From a checkpoint of a small transformer trained on Wikipedia.
Size: 5 heads of 64, MLP 2560 tanh GELU, vocabulary 32768.
Architecture: LayerNorm before each block, biases on query, key and value, attention and MLP in parallel.
MLP neurons of a small language model. Each row is named by its layer, matrix (down: output weights) and neuron, and shows model dimensions 48-175. Each number is 128 + 24 x the weight over its row's rms, rounded and kept within 0 to 255. Numbers have three digits each.
A block is one neuron, or neurons of one layer that tend to fire together. Before each block is what it responds to, as a language model described it from the Wikipedia text at the highest values.

Responds to: Final token or word piece of a noun phrase that re-mentions something named earlier in the text, often after "the": "the song", Ull-iott, Bun-ts, sometimes a following comma.
L8.down2215:075140138109156163108132131137143147101123138134160148112129135124124143095126103141177170112145114121141206098105123134127114126167128143128142113163123132128101150129113131134132148117150085178099155144078093134142160164142128154144136143106135097104147176172126163107093152149117147096110124140096108162120163130142144144131131092168181130133137139138131121135114107139117152150159

Responds to: Adjectives, or their closing word pieces, that qualify an upcoming noun, often after a or an, such as notice-able, profit-able, a good, an expected.
L9.down4:084109125113175100108172147073091132069172128141120140070143137112161130152128130148123113078171147120130123100083127102128084133123152142133132118117146112125103171121140110123108097112094116126131186139116144120098173144114122132128125110152128095141146127142130124137147122111108147140149136108119108076161127144079147122131132130144136125151092151170115096169136116119139123149138
L9.down62:121133174131079116134099189166118116116125110160130135127133120120107124133112090103117147140087115114135148167180138117127132138129118123087159162147158136127081137141143137126085123132148102164160129074130146123146146099139160117149130137091140113096114168096172124125128105127107156126184116129131138100117107161119136168144139107148162133128130167150110137171132127120169096197147
L9.down448:094129121110106172144126192118111134118152158124135117134116170132117153119150124164102126118126179140148165128115076111170145124163126110171125157146160142073121128122129120140113133110150184154144117145168082125113162109149112139142148095113178135116118136193135112102126152154133146147121155149152158108140143113178131175103154139094138139135128098145086124112095153127127106125144
L9.down588:146132139107115129166120137123142138092129155114110134125087074152159148121158137095118159133131126156138135107131165140145122143069168109144104180173146116124123124064143111148122119139147143131119166114160130107152111135139116158121127169148117156099150189144162121143123159094123144149087078104130140137134082145128166142105143119125141168110130093163146144134131087088123163155096
L9.down629:123096133107164112109097144149118149082096139089180098143111083144107145121138120142088145121132148148127172123113119128126130101122120106123102114115157151131156137153154133137150128139117104117106154117096151112163116127172137148142170110144129106126151139159157137101129163172125073110153134107168139125109145116110156125133144123118121067137119104142143148143140192067140121122112
L9.down768:110106114132166153129111136174163093084130123149158116137130158123131115129172078161119131149140141125124145124106107120137136102123141111119165144094129138098132124140124162141106153106137149152160124091163112110123125104150131112145143146108125131108083158091145155156122126125140136103137143129137142073131136138132092116108127151125149122096140107132136143120101135106117146104124
L9.down796:151134096086103150076125102181126093125115080100118114176091104103146128136148153130114095177116125124086116140144131119090104156177124129174071124124149125153133160119101149082144136167137139169144128168125144132101128086146129094103128119122117171142120160151150089149072091171143144134134104114128126115118117109140133114101114103102127158118124115123146172139130105127083080134155
L9.down890:162098112105103132137112142079120139138117119117106140117126117118133096110178132141109140107125162120095106105123125181099130148148131105102118139128091127118105174114153122103138141126129180067107134120105137110156137147199095137114147114129143179139169124142134124150081156095106126123134116139122095143103112096160151123130163135082128062129155152080121175161136147105118177132151
L9.down946:150141133107108099180078145124137116126102113148125182115172140130126115104126114128135172123118116133084157135081143146109144080088104165102168064121151131123118156104116107177125087113136102149140096109150121098156156121168147115145103123135124136091113103146146117153095158111115136115125124145124107109102123116142100102123127138147143155138108136132112101119111128129155135115144
L9.down1076:155129116132125102120111081128122141155133101091169167150116100165137143120138124083073113133117106136111140129133146122107155133133133123122103125147143083127151132131091089141191158137135106165092126149149093111126150147153123132126124107152104126129149173115175147170118126094121118094042111131141138140136096112120151128128113132111148195139128088131174135129146111096111142122115
L9.down1699:107122096125117100130121108130166156120131094146162107120119084108130151169153120104127130129148158095125143125110130134126100116116107152113159129119153110126129154120113141107112165174116105146164157138154151115153128165136103145115106116089145134140110141149163120149100111143114109137114130111108140146103138156121101149118154139153143109103149102113152103122093141112101117099149
L9.down2042:115162126103167125162123125100055097137122114120127090152124086138122127150141107140121156161123134127144133122163120126144140142132136105143155119151169109167081107088145104106131135154115148104119143151124149121090131107171108149130142094139112106190107139132129144153113078134145114138107116186123101164118154103134128117115103112152125104143104184136143152110101159100124111121123
L9.down2264:108142116104131108097144122087108138137110137129144146130124169145170169114066134129167088097105109139134116097116136156085111100125157139158096093111129104142141114132168136122103099150142103141164171143143167128135169107097155125155110138064128147110116124139114135113148123074130129121135140124209110086143165117152139109141124112105105118133142149155148117104068150107129134110102
L9.down2396:110109147132142143092107139170140135124136161128092142096104152140132145138122139134132128123091153115146163064094154159142162126162131098139122141164181107092120111142081114098123158147114141184102128076131113123094089071142131112084177118113134162125143151173084115092115116146127133157124177135145112010166125121109132142120164130105091125129165133121126121107070168100095088131090
L9.down2417:107114139115139091148099131128173123096100122091131110125133137127116167134140124141152149122116114154112115112152181112100164139145130103108147101132144138122085099122133142130105142088161196200161146111061104126167119100141121120124128121131120154131158148160113129169136117152159137095142141116105145000135133153110098100102123120133098142136120126134183154119136127100097161141147
L9.down2418:122098141143106122157107129146130104121151113140135118122128109122111124134169134148137142135142109106149139116088065124141146085151103101134096093154145108135165108139098098142180151126129153133101144160118153132135134113147091136139114158179123144150124196128070142146108121113135137143114157131155170103094128132143162137151156156110130188129164115136159150123127094121139147152113

Responds to: Generic nouns after "the" that refer back to the article's main subject, such as "the city", "the track", "the building", "the squadron".
L9.down163:149112187154134094104098136154148133137138154091150136087143054164091138133148134104126149117164146092109124122166088098135118119148114137115136120128109088095140199151161161089096129088100080132164121164142107125152119152134115137117170154127144105120111176113143145124103129130094140099137120096089145084152118121109133144122129133129156069156138156128150140089143116126148114165125
L9.down381:156153148136125101118123123101134151146124118130087101109119130150124124100095163113120111115135109133138147107089113061087098128082160179098114148157125130073122137088103132142132096111150095142188070140193117122189108122089166157172103109106144148154160103133070147139099145099130116166153124129145136120149112131162098143131090145146123143112122122119110118158119106080105148146178
L9.down431:158132157126124109082157108166102131110101133144134123117145151125097121133138120090143134118136166135144141111112125128122122127117129164128117147131154109122106135160115168124094150195112123131125112136122077151113117173110106095161157117149114137158141089160141096128133143148139118116111115100085121163129150147129107129132121134095136128083094084119125142157138147131148150174138
L9.down914:121160107150107110098094129101124104154141093101105124131115108156108136123147075135164145154114111117125175130127153088109168124101147145149091136140103144156127169140109135152112159161111123102151122114151119084151146123106146131100101112149111135191134119134102148156097166168106169104150157143112107143109117150141131113109109127111080127134187119110211132146102132102125142150106
L9.down940:084094156162122126143146167133130167174123171099124105128124161134111152112161129128150125097106134103120116134104103100114139127089162116154079115109175112143142118110151104213117169120130131111107154135097166176146145156163100133121142129124105149121140145129136166182146133113090142128134107190161114095108147141111139111133137099149120094134117154131104131140119134123148134124149
L9.down1043:094083123122081121197115164169109129170141123130108146093090133133096087161143155114122113135141105142149132167147144125134180134170127129151084142143145078144146116135126121156121185139122130099113093162073086145154106116120120147153134119164100146152063130137138133141148135178145128145096103092147108141105112133120099142113122151129175115159071130136148112130134105131123147157176
L9.down1184:123145130137090112111127116158113084123168123123146107097123118123135157095130150138129119108130129124148118110146114108109114126108137130127104133121130158128143119101097088130108104067094101124141123127132117058132126122125107144137151128166101140166125085134115157100069110161143139189141094140121183100130119111125158076101094135121172135090167111120134163083112133112123179129130
L9.down1353:121093133092123140141119112142094134101065175104079123106148146151116092149132062133131168128127140141087136149141087163154158079137059153092129090107148144095137108132096167143152168081174128117097124176098109113156146096086082107134107162107158102128115129139142109117146101150112146147145143141141173176078136125173080135131116122143164111145086121151085095136138145100127161135144
L9.down1583:169142136149105126109133124124142121115161108090127153091125130096115132141094131112138143139129113107123107154108134142063146141185144125139122128089123110130126158158158136151171102121133157123118117111140151098164095132106141129159180124088138173147140128128151161132080101150164136148131165132120109166091124096137116103100084160149131147097105050148135094108091167104135149117105
L9.down1964:134142129106146099153091139151166114117112166109168157142097147137126146128142126135082103103107153097039163107093094106140127145129149146123139100113157084156138148146073154079069125104104116127106154118150158148115138128054159091091127114159150179104124144150102120095098147139113180134123121116156136174138153149134128145119144125110118114159110091116107126121078117151104115148126
L9.down2047:166140108140130139138091122139136161151123101090141124104135121127125153141129184125128126123131122152124103144126123142131125107116094126139118085131164121147121114134134145134116096148132109187123136156103138139149133148102125143151112132164150108110152134113121083123128165128098106095127172146143136179125111175124131128127099100136077155126133108048155099109131132107135084102139
L9.down2094:148102122094151140125146113153109099167120111107153128140138112104128111151126102101124156099145120145136161121118136120122126080129110125102086062134134132100168143204170182102088181143139132100124153124148126139150118101116140138196138157108180143140153123150154145133122086139098101075142109140113162130109109157151121116148118157120116162113112111117134133095109128173132110131109
L9.down2182:101124129101144127143149122147151080104138148110121111133121102110080094122168148104107122138123120116098106138094107106130109128113158141108109126121113116100142143144147113132170148144127124126088102105128165095079103117094108104100141113109118133130126177140130120133155121106148097081099150149150095117044156103150142159103122129142118120159176124145131086114093130141126119158130
L9.down2200:186087097149151120149096089107120108132133096107122164140147135088092134136123180078121152104142105116127123136193147112145158143120137129153082112151157150079085134120137115105146129173109110109118130153083131069090152133115140110128151151106133145095089155130171125120114140189202091125151161167162130135137154131133126113106149119110127074179141133094083145089129084136076120139162
L9.down2352:138122136097139163124112134119156161066117190121127118177149107138073122125110131168137148140126105108122154129115149123155104146106110130125139128130124093131116145128106136147133113143123125087121159127114141155120107105121167144136097130135145127145138087114125119122117151144107153143114126139134159154102106110127119161132144116128080126131093084118087170128119126139122139085166
L9.down2436:117094174098120114087150077108107129138147109105146149088129124144134117143107137154116120142125166107146097108132151146144133108116134107140147130124099124156172116118117134090120134116108111093117146129103117140081131119125147152098106148134159124146151123106095138115113130112150121127159114141193093141124144141135137158120119144145114118118123127099136138083134141096111078122109

Responds to: Final token or word piece of a name or group noun already under discussion, often after to/by/the and before 's: Gold-water, Bun-ts, Chir-ico, Hua.
L12.down39:146112123139133149111117117116140144120141141161171128114133060137148110137118125093086133157103087167093137124101141101140151123151098114148090142187110139122125090141132108100116127103147126161088148139126122110155160109104175139141108088145113103154142124156120076132115125154115130134099153147113143160107137142144116138115118120142168110108165133115148153157131160076153154129119
L12.down114:136116111130146133124046138130127148115118101105118086130143090145152129111182150125090163143112093157134138147083148157124124166145126105060093137142156145190143112117112155083113121128137140170149124141149115152159154151107146127124096150120096127171152153162141133113095141122144105122149102098131178164107151149122133096096128145088138147137133107121127134133121148116150125142124
L12.down914:108102129129120163144118163146122147137126126105165148141150124134123142118117137104145138162096139112129096147131107138144127141164106143071144137125118151121147121121162108130106159087118144142119078152161147123133108162138135123130109154098126132140140095162149152112098139106128098158132085154114093171074165131117125121091133148104107163143149121136132083154167142161153131151123
L12.down1969:158154086058108121130130143140142172101155105114166147159126122124152110112103142179159113111166197089118103128090143125101152126138133095161129167170132133149101151173132150148148133075120130124040130151118096096106111101161131141133126153113135094129127145153110121114138171141100096147126139138116169108135163122143102163137140109157124144132142101125097120119171120122133133099120

Responds to: Field names in infobox lists and table header cells, just before a colon or pipe, such as Formula, Parent, Highest ranking, and Bowling average.
L9.down114:138133135182145159156125116178141136122146175123125080118123122121146117131138113132121135174186128146118098145135138158115080136117120115118160153134158148096123162146139163110148123131125104166118114125142128140110106112116154120123132129150112089146109126142131128120133091108155145091123159143124098151122189106127147086122155149158153117092135122131087158102149107145103102145150
L9.down116:128153091118153159080110089097116142132129159154113092137149127108135134100155134141113158132121095107100080076130105145153153156164149138143156136124165127150115146122126111131131149134124114135159154146154165124129131118112095126129127163104091111119095143133154135149143169102136115146123125114152101163126100148103149102151126160089119132088094134161172123127135167101132134127137
L9.down259:105172136123108132094143169133132103133119165123154114104196081134110103163097094147135093181157116128134173128127124094135131131131138117122094120128108154104080137112135167094142105140113104120111150114126138095120130110129144126125133127172153134143144107116115145080119085176082102131115146090107137108121140126136130122136119106088121112118169133149110160136114118164160139079111
L9.down294:088120150156154124126128134133144105163139138162105111123126137124127117100092158156144136118122146146163106112095093122123129098119158145074154133112117151117127097159091099083086130165115160127122152122148124103140084075136137140149126138135092150155112132145113170137125113115109100153150102105133132130126141129138143098123123128107145080126142136150154161134105129093152130141127
L9.down541:114120095145118152088149134120135113095162123153141144172114146100117103170124130131100120117183153104104116149103153140146152148163109129134147096118147117126122118105161132095151121129127162123118134139124117079147160123100111091149132118153144140119115146126127136128139197126131187140146126081113122128134145147102106115165130074139166167174142123131107175123142129151176115114154
L9.down837:146124116113103128132137132115173121145106132109114135112100129156103108127165142150121154129102126143147125138138114101154141120169163155118158108133099099128138100144182125130132082133141108107151123131105145161128123102097170123125123105123117092166142111143143117115147133120147112137103142155163178118116128170120130112136137170128127129112145138153068107141116070138140141121131
L9.down1037:160160118110097132117113141084152142174098103126159136124119096159152148143132134139158092145171125147140112142101154136108159119139142121125156150140103098095119099136138141122110088176111154122147113126116149110116136139096141140111165123154137162120168095094093120108143097113156153105130133120148132144163160132125123118173096131097148096165127119149129167108088154139071142117195
L9.down1507:110148142147152156123132146137088111106130084067156190112131148187113092127102109076108138117134102119102122114119154150122119115100117095163086168119113159142103135161126121113141133143123147128164137084154099132117096165136163102129125123133159105129104145086128134092129099163142126159105123113098102140118098116117151125128127098131159091141142185105153130136108139095118117137109
L9.down1584:105127103158114168105186120122126128117135143111127092114129120105123100123135107134111159150135122167114110091135105160170104111119122110162111120096161150111173103150124112141117158124140130120100110153107135122136133091122115108103158089154119132173102139165110102149126137088138131105113113138136111153134085112137158180138095145140142119093128130090130079144117127128176108129127
L9.down1737:118171133107073106136145121116143114121122134120110152106141157171131130131159086135114120141112136106135159089128134080136124142114099111159104123161167110147102133131119107112166111129097032165146125121172121102087125147113127084114122168137100128139175109123106133090131120103133107120177104128086105097117133118087124144202066121148160151120122166138138099131094114116120102144131
L9.down1983:139093143107124115142139111143135127108139093092116114107166118139136104140096119168099101161104139156153118115087118124134103191102135132115090113135146121106172134155109141113164096155096152117132098139160132132122100136135160118095115109162165081115116125177120169139150161136174069160089089097101119136121139091135108095129151183126129123109124123134108172121146135118118095122110
L9.down2090:138122118104109113113130136114115136158164153094123123161106170167123145197164135140083126126099115144097140145109137134148172130138111078152117149133142118122124144173102108148162178121166175131102081137120104148124096110141153107082162112100142130131115134154133152140154143115093155176096114128139146134086088148145126135130114135147154145108116117096177132176101115151083106168109
L9.down2258:138132146134115130109108115142076125120146097134173128147126126110112122145080157124109096131129130150121107127117125150162105080111120116139125133124120097119134115108127097106123125093084169127157187098164097130138134133110108143149150114156133101100119143119149125120118144108155102137104087108156136166145096108132108108109129128110123153174129166168098147148181136180121104130178
L9.down2314:091136111092124144129145118099112132122101113181139155153163139122084106113122152103136118145142163116141129113191112109057093117138152123123154121133091153131166102096149131153115117083133118071087161146131150128155144155135164091109093087095106106110135159157100146094105141074134163159134091103130129121148111157138132145128142117079120126112110138132121104117138113142136129139121
L9.down2320:110148140147129127116145104108146112144120129109111140153175102122115105135112147111134120116132119136085159112135144153150092120167107124126129122133143094119105086128101117168134154090138168167164132140138145094120098106123149129142113111123121128142125152106142137152114134129083105090125135100151129150102118168119153160117131143106151107113112120140144092094112127183097120112147
L9.down2370:127136159159151128089091115125142116133119150119091122103136105151137119106134118122093109135137110124131151155084153099099124114146115154087138140141138097088107092095125136136114142153155080138120152149142113144141137141126159125191143089169139136160116111148125101124110132139143147151141116107136158118103172181136099120116105176139136092055135174124142136157146155128099156115116

Responds to: Adjectives and modifiers, often the final word piece, right after a, an, the or most: descriptive, sparse, unfortunate, outstanding, mere; also some verb endings (exaggerate) and table pipes.
L8.down433:099111135103139123128098135105119147117104119137115155153186112151125172148111136114110116099111115138136122125117103133127090147094144097113121131107105139106156096171132110138128136144147147160146168090120120134150133151114091120131119166130147126117155199134120126134129163097070148115141155130183125102153121121101096138127145111166098136110107081125117111121140137118113146147137

Responds to: Attribute-name words heading a value in infobox lines or table cells, e.g. Interceptions:, CAS Number:, | Turnout |, | Year |, plus occasional counted nouns in prose like hours.
L8.down1458:111106126127120090151116103140175088136129124133137157115098146111129148139089141138139110097145130104144120150097121134143141069128145148121104126096109118079152149128161147118112128104112136148097121116121152116177131102145152140103170127153132117117143135119154112125135103076149095138128132157167097156119133133126128055128106138137111087117118134129156169125130119140137102156125

Responds to: Adjectives or determiners right after a, an, the, this, naming a quality before the noun, such as vital, exposed, active.
L12.down32:153095155122131153110105156150136103164081120109128110147152116125125100115132139130110140172114121170146113086130136114106111151120148134156116146178106118140090126074107098119141151137174141153115076127113114115163129146120162096119131116092149146169123151139175153131141097105112127088152123116139122121171125157140143118113111129118113132130177107106117102137137127102127136128137
L12.down638:152099137124167151085123155143119123093075132145110154155123150109122124135123125149092161140118084134173134158188116137127133100151163142124102122124132132122109160135073068103139109138134109163136128107115118116123155123122123131141126138139134119150110167137100170109171136122149094142122105104076142116059115123131102149146127124131131101113105133137098174108143143156139145134104
L12.down846:114135146153168135134132142070103225075153104129140150127142131107149125117114089148123166141128155111099132130147087106153146111102106146106136090131126116102118146144103146188143114126142127154096136079136093104118111099159145139119124151129102124122125134106126163100148075132138126144132117139079114144177188141112118098107172136150107156111123152124197126132116118104104123176101
L12.down1082:112091098116091125122126131122120128137123134127138136132107131110088127091140153129125157150129127111113121099106186127086105140123147095130136113071136096160103117177104139185124172122126147087086106094122098109129146054129145084131141137087163128147136189173140130103102160162097130083136162071138113045142141131175110109134127126174123140157118115140132103116132147121146110145118

Responds to: Field names and column or row headers in infoboxes and wiki tables, like Occupations, Allegiance, Party, Built, plus digits inside table cells.
L12.down40:156151136119104124152159148069138118141112079068147141150102173120127119125162104109136134117140151143153125117142162124128157154155077126147156151109123120168153153141164154090134147150096118123097159161118124134119145096147120066148098089193129151122150110157108090113115136094172152093134122120145110164145147121120073146079126134149159142141126117157149122164124075144096143117123
L12.down156:136109116098146088099137163122099147141168188118115113113149105153101149108134144143087150109134142114140147171151108090171089105122096117126111094141162144095143140115132135148133110107134170133127140148124135124127143160111124107130131157131069112114127122147099109148119188142123138107106136111124132157110173101159134152122135114113105083153157136101147114125150148094138111075129
L12.down517:170130112129116135213116112125152150127074145130106138142142154123098105170163118136118088089089180134171133180160120081086122104118132159078115166117155075106155105125125125152180104145123087150100157153131156145127131096101094131120161115125112076102122132159086151134134136146166123135098141122131137145161125132104107113164128141106163148127165144097118158127104125098133146140135
L12.down1441:119149129141151120070143140144150088100120157145106122144121130129128155151107150102106131162155145110072127180127135170116092136120096172109168145117159122088129118103131113142115132115122105143141131138122136124126130134095173166108143121106095101110129129133091078161125135113163107181136165144094108120128102116112113154156112100090107116142160129116109135110195129130152114149139